{"head_dim": 32, "intermediate_size": 1280, "norm": "layernorm", "norm_place": "pre", "init_std_up": 0.0296, "init_out_by_depth": true, "decay_fraction": 0.606, "decay_shape": "sqrt", "doc_mask": true}
MLP neurons of a small language model. Each row is named by its layer, matrix (up: input weights) and neuron, and shows model dimensions 64-319. Each number is 500 + 50 x the weight over its row's rms, rounded and kept within 0 to 999. Numbers have three digits each.
Before each neuron's rows, "fires on" lists the tokens most often at its 100 highest values on Wikipedia text that the model never trained on.

fires on: "ed", ":"
L7.up1185:505541537484484451555527481571588427477502650497470418462499413556441520471549435571620443506444492505517506491550528531521454472470410525484400517446563425487475586526466515539456527488547551449456433484489546450522462528476542499560601510568564512547632421504421473401404460542525502558447456504539443466589558510466506512492476515500481347539476474477496511436479459512560509463532514536569502432432529502512449549515484452563450490562569550531459516434503510459590469483518519478531517490506441452455483538465567509438494531468517396463583614448493480560448503415425496482506499391442532473496469611589478468586398397493509443506481468513483496451503545516568487554524521564443552542507537536526504446448508522501579511489531505574566512560495516544503537411435477

fires on: "us", "h", "yl", "H", "ell", "-"
L9.up142:561567467405493590491477472480479603533410402496530457484444533508444413429540526511421558511442458457506449488461557406533500422431500550480509574541555482541453484480472566487524475476548448567617509381540397593551583511521475445494515479512457456461416473512545518608548397546464519468541565431463359465530476518502486573450444509501461479468459504526610564456503466504503531455436512555515499488409541496470507459493555549529498506412526453499449508400526523487528454449481516552504519521492537506469524588491490504552493476445457574498555614458517477477533396535449427516470562520450572489492459445511469478518425525518430445505544509506591671581562525445500409474420500585671518460455506523527470453592445575449554466502551457492499582596471467544427500490556490

fires on: "."
L4.up24:542496617469533501387553480463495582545519412479561627498430503458413398438509460428499491496544524525470516440492427480440553576605430486485469496457476473534437551550523462513441513548460517448458507403439552530566572512467604561481424515615484467488462444445494543462361486484500458539482450406531551508485499474544583441464497503532446516458430489528444531537522555475496483504539470567489556463572506539515554435427492480449507450485443485500492519539445564550390509381555489516534589471494475502534551554473411439457516642527422459498497495516548470474574479494498465480485495525557505560469473488498504582496539508594433415426492509537397508481380510490432559490467564529495462479437466424553627542453424434625532581457440531573528474443482545475543536571478500

fires on: ".", " an", "ra", "ut", "'s"
L8.up67:576506479515514459435465542548446465491474475518477461535418432522417485430564414494562525449513514456484459544518513453381476573500474567468444477519413462493523472560443535592513470544473433549447526405434532508509531517443548494502507434517435519554508541457490509417480517493530427494474459565520580537530542543511590467494499480533537487575415444540493493502518503553505434500433427481391612524435520469521485343437548483532457566537552538463451423594465527486479499437564491475517523510469514404572573552421463563458407533462511496587519505484502546556496516496547559502473550467476465439569564393468513553523533491516419480509436525516406545439518480449446567526539464624499443488423581536438502483483487482490447491469548418490509502437492578611547478516503456

fires on: " of", "–", "ar", "ing"
L6.up406:484475522542532506557493520432497516504453544560505422493503636567554454511539394405518514513535561537485537430494578490508553493536492507482406414588598510484391490549503522594490453448561633544464444460469517593583539431497483440540514571436597524511456411461464559438480532499499490485496556549610518572477584574458518464526442514549478491584383542559552554426498459514510451446490523466526508464533560495561547549501384537444525506453534502520532494502536481403510501536421491495482556548513462461540528454488523475587495536424568561415435525481525485491451489560538497556487455430550508460487511517550531488583524520552589541500493537488480459502498576494441466404511437480563458524464518490536548440587544486457515491526502491523465525401523497486585445468441584

fires on: " service", " camp", " as", " Ben", " Serv", "up"
L4.up72:517479561527473506465527408512489459473503548566532467427499499503389482493557469565468513511562502482440513483515395510512534556630473556476485523467530540513495590563533451515561399586464515533428579492509497420534490550446445502532543515613433464443525525553477579584452440486539463480452462548404497541506554461491580522469475503542464547472442469471508465475548627500552405466498474427534456415474489473623564524446463534533466484522505475461561536507522587456522480567484540372442554515513499473543501598466501443542563552492535367496542546482510522455520362484430394539516555568488570419491492454561490481564511486605506554484438507503446521470613533478434576505512465521525525524378511559542462472506370539577512529476482571459542546495516457544537496502560482

fires on: " tri", "clud", "stitute", " comm", " well", " film"
L4.up918:539525529558449445506478498567482516511551453500580507490422478575476521525468517361488474453465522509510510500401481506517498503494524522480503567563484500516414518517461495534500423595444472522476498488398479517514416388504465601476480379490439524448503526468516522435464482508578592426485555474495527478454411451577456474456415405504487519411451438414530439538436461451508392451389576446492546504418540528542519502476490503483441548505516508466482549525453493528472438504493502464521445466565615439524488470572478434534413468514537529499548382481605556459507514544543545504468511608476502622531562470498507450393535472505434575557517510484515508487541491461374589385372516543585503544532513476467514462480435519431484518540458527519669469476489476524526449493491482

fires on: "ist", "ing", "g", "s", "in", "ine"
L6.up1035:479476470490378500487478526451439495562544565535522437464531586500456463525553504528407480504493484519567484421450516545474492593590395521471402488500385514539497567558423565511459425473631528507422484341605529495482517474493411521490580584517543507438589516457514487432498380464450404553491521486506528579507472525497509488481401414425471495536482469495472445475551531514513532470413479481583517488540471514504454550491573501550494434472597569447502547467486517500538490460518504461484551547413497545548552531437503606580523558481482506550469526526517499538526553450486421489503575509558527499488533473564496544504416494623477458471417520523423441570399557612480503551504473543492507497592573483507584526419457530431514604460465496466529476578502528481439444506517579

fires on: "y", ".", "ew", "ok", "o", "ory"
L6.up828:567454530486546511518499414502529565576463444410501617466554420406381410452565481452440472513580483562414524448555447561522554540603513551528482458406473509523497453535503504579528522476487557568465509453448501434438481511466536501453468475583434431448357481491550473485506520511514489521456437513508558528508543492640507549598468462497534554444407470459466525462545551509457526429514514558506492472402461428651467443499454520469424416462464610452498459497448547486453494578455510494533541442470491511550513543461509584430580406473510472473443529438530479457523513546470444506436490428471492506500490531552514586488546459524553513480536493575504486468581559555453612481536546452425585463535453486461517546589467484479461465488502490429512534536523581523484442549591499

fires on: "s", "ing", "als", "ed"
L6.up733:509448509550470481496543467530525451505462509529551473515465541464499420478530482514471462599506471526562500495485557535517418469544433523510485578357537436551563555473489521455521404518520471507559440458458589476559469481490553514516544483540537494507516506471512451519466467516586424594453479531501522460489531473588518473456484452490475495488458491459501538479451532572577384451535382448533523442430541496580603520367496497598501508463478466436557505498536656497495502484585498478498484577503486489538543524444519576639483470532504544486502520538511555525561457508419462530512558480520495382575505643555451432541408438554515439509467533537451427469444542514557484534466481565517400621600476563584526565475528452511507492459480421422533487492423420474524554534500512

fires on: " of", "–", "es", "-", "ate", "al"
L6.up390:520444451545418446560566485542486451538541452497538447509510481427479453571625482520417519565473506453581535477492569509506645563517472530455468500577490485480600565487444523539539467472517482546463496512532412526561445506453435405552525591454496519471607536513486455522543527525538444553514601451517474547573554507417496507473475415495513509517422474469507455464491529481455422454506464496509529543511489485538459572554462579493507401475642505542554451504498506438618507516501516546430497498493513492441436410595583522440449519431552448487405518544557488466437441523408476518569491494646462403474448511552450516479458500355588520504449445482484498524573528562455494481479528515470360548460519534521445492515489464488498500507425485570467533462490470548474499511538515

fires on: ":", " |\n", "ired", "ated", "i", "ually"
L6.up371:548525457560471562447503532544427473427449500510463422508667416572501492513603492490540502549491550447419509466512523502571537485433454537468393526492482460557557460417564513507513477449522465483489493460482565394473427505466497493547503490505526535491505450474511457468385523480586438562447464605578481538535605488500485496518504453507495523577435424534567423497410479545512475456523390586508439440418460512508541556451446497443544560484469482461500408470473544484452482521612581485529551544473563478617514407517533545502469497443538448510449535443517537598526532476442541534479539501449481350454459515571517475532511477438453513578452458530501454530497539504470495612589514560555384502404488444490451459480426550496469526506445469535539488511542556569492477430503443

fires on: " War", " line", " Sy", "ou"
L4.up441:499548579531506458561553484471513500517584487488537487520497420442467481532503521535476499517495419553461491467502565419513588447471466581501465459426560480472446432557492457478536407480512446409441422467386448464511591432580475475436471540551492500502456516521455459538527455476501485558546520514546498469511554488576540573451477574557557462527428440508491500492514616517465596392516480455465432411532502605554466484445408527506517420550376501503573552502417545449476548478505516524427489567486480421567528491474521490532503509476486495474522547511503524455479478554552393453435487564398510425514474509510483507591500535524425469390542603447556598589521518507509432548510589501558482547457468493533539416424377587437531471457468500521573565474527416521475489571523396

fires on: " his", " their", " second", " first", " "
L4.up582:509542558513572459497525452573477406476545506600473464484541528561576434473537538488523466505546562427485512508577590533524579492461508499454500523529619494476436520497470523494430447509477499447531459533467430450449406401530536452566487587520530485483581490462475440539483598538549428463516467608448501460490533501528570404488442514525542443554457480501516458466302526455487533518486447424553491402519510619540473586471467463498536554517570432480454442491480588424583527528560496466551471468542482520571427598543491601645472478492523443445528472449494576415512521499421455509489489473523490464483405578451498500542511420463492458492462500438552501535572542511395524597622529513505450522501542543508504488470402509474458337479491544515568415433496505534506518457505512

fires on: "olog", "reg", "rit", " histor", "ural", "val"
L4.up787:552550515503501515578500535409460537564561435620486581547540539491542462501503499541589540548457491481490528549522524512548521634434509461498460519501482482475557533453475495543506495505539532375531588516528484525442423540534462423515612527537439533508487503553508469609527494497551481581516474447451566586523484552463507537580495548474457468443500496526549577475476471578529397516530516463530472588520531520579450491419525394493506489572478458520464488496557474535612460479492502402463534454461491433548489520455539541475548485520518486402470587549450523525484529491452559529540488487495486543485515418590515440495443473513461469554510468506515439478489521426506524449486350541528475537517464508448509517432353484512444495447516511508614464493458363604501475502419467

fires on: ":", "en", " Date", " one", "ired", "b"
L6.up652:566507462557530464557568487496517466471598526533540485415507513446456495535490543513482481536494558517425503427652510537419460436507516436483401425499557511505526569541545541479533479447546539541444466512461446452444572468457538448450503463471474567518493501496517495481518542521535396499517364527601421409505572488477510550530460540487488499540477520567575573426427559571542472517480568521544417485398512559537536512430372589506513585559537478436473529485474498514560502508504450513584511410484440468453499485443490571473476507439538543511445468477598525479456595455443411502502435396550491481437455551607404534527381422571545484467453482532574492491506557555464503450492494594433522550574473525556563482519462569500510538563387464460527455514494564440452455457434493

fires on: "h", "ack", "-", ".", "le", "H"
L6.up1038:528505538400493495404449507483513509581484502517508479455498444481427542527482471516508560457399557456504489484516508402560567479512498537517383555507431552549503590507544496562512362549482512505450518458568454487531575467502515469568428479504371508448382525587431401467570461509523519657556531464581513509542541488470489453537501547586562463504450546425511484490513516472501481518522503481529508486402475530508477588551455534477460491402518517591485456476558625561412545518502506577501543447514501527466474533523530471486615604458513552467579519511634449373461449509499439467477516421438559501458582436475468501505515500413467493411380601483532548566587536519468451471418481440520527450551441512463557506558505541455562495493496501527607442573480420586480532428535489

fires on: " on", ".", " an", "id", " through"
L6.up982:587478548358448613498455433559451479557455507452502595403631459490433515524553450535511577500533558464378523498463483496486554541517439404522482509483419482545430459558652479566560442516509513464499488515543527600529549486500461517541554507538437458556431411538496455565415539505627527446466490520453532530429481430465519438464404539525501483512435550455560473483510529621439490534552478573452469579554470418388557499459480452418517476377396514523571505602515510537523522509607512589483536490514445524473547580542445489500481505488595547508514555501527527456505508547510497531491479474421489519548486531535475482492534501528510497454468439548480531436436494507401526439463510500497487379434560497471509450449451514482516497517554477468444536510478561530506529571477578

fires on: "ing", "s", "ity", "ium", "k", "ation"
L6.up519:560533475603476485471466491490528469547563414601476498484423424496549517536551508446426499410486561545493466441442507502495539603552455531466480503537490435502450535549495517485491485525572526537542447419568490558517514561547524426589593558545557476481530556470505451492591519456435553534413588451634558517543403423527463463549460543420468467537491465483592510452528541511549515420461546509538399525373550534482435405546471541556453482467565482454538544540480534531440446506520473462435533605484444500416518476424507453600493591514516493503453561517631542549469486437451425604492553549531555500501539463542526497482456431533525489418489583490542523423401572478548502559550498425465420559599585545436534494484566462622511580507504526535535498511567476405576505541529489

fires on: ".", ",", "r", "-", "–", "D"
L8.up313:504500605539503445470507532556368475449513534527484498479480474483506526469598461401516465520481639479530585488555506386539552428462569461502544538498512520572458548514445536475449476430446515506440532456429422516418505509516465480482499446530501538540455520459512385494522427430539412473513580496413449539481584501520535440469380563564534529515484582483476521555495631597411492437485451504532425442518499569524497587516443591601419515474525458520480407518500609494524470422585461554513604560519528501556554514491492515457473543487463484422548471497593521511545527573494524554485529489446516473453554477512498597482514460424508478465427465424564502603579490516423464545503674482503531491525526513554523523577481549496470499475472498453560449450456503515482481477521489

fires on: "ant", "ar", "ic", " of", "ut"
L7.up879:486465448401507534605489526444520535528541517489521525443576437466448535521431431546484481592525597514523472528490526586427491484609515543526413525486534502552492620495473521511464459561526546502412521493551551439489471502559470472530497486472436519534438443434575480444526532502486492516444484479471489533462511501565526354469416575434433526466499513482558491405493528506486434436500379444519495514417483523537557574479479543450527471498518432537545417483581551488483500600462600520535452482527492460557519430508466503580525532531588519447542533459480527546486590538412478561540496457473496482538437575605476519622431471562556455521442465492488404395631503563442440492477440518518504540548514489481506491541433511518475444499429505433501575459504423542469482518512528

fires on: " the", " and", ":", " their", " his"
L4.up351:529506556478418525474457455624499395475512557471474397477604503431476560502575488539451468584509543510383521442494548558520463512517518553410528600446611492540436538507513482549496489508523569513398456472447486410571434503499480497598457546478421482535507490585522382440462487463596539507445469551573446483557548454458545473522409446516539516501391476420532484467440522489505496473416489639548478474526538605543550570475448458498507451464608619562577441562498511505478520500509512423540579550542458488566553526565434541515511592483545471437435537445523549505544496497387455511469519464544472393522484510646481483529418490498507482444461514539485545553501532489491405556509498522599470508530542530541436517544491495450454413531454480535490545476433480519480572474526530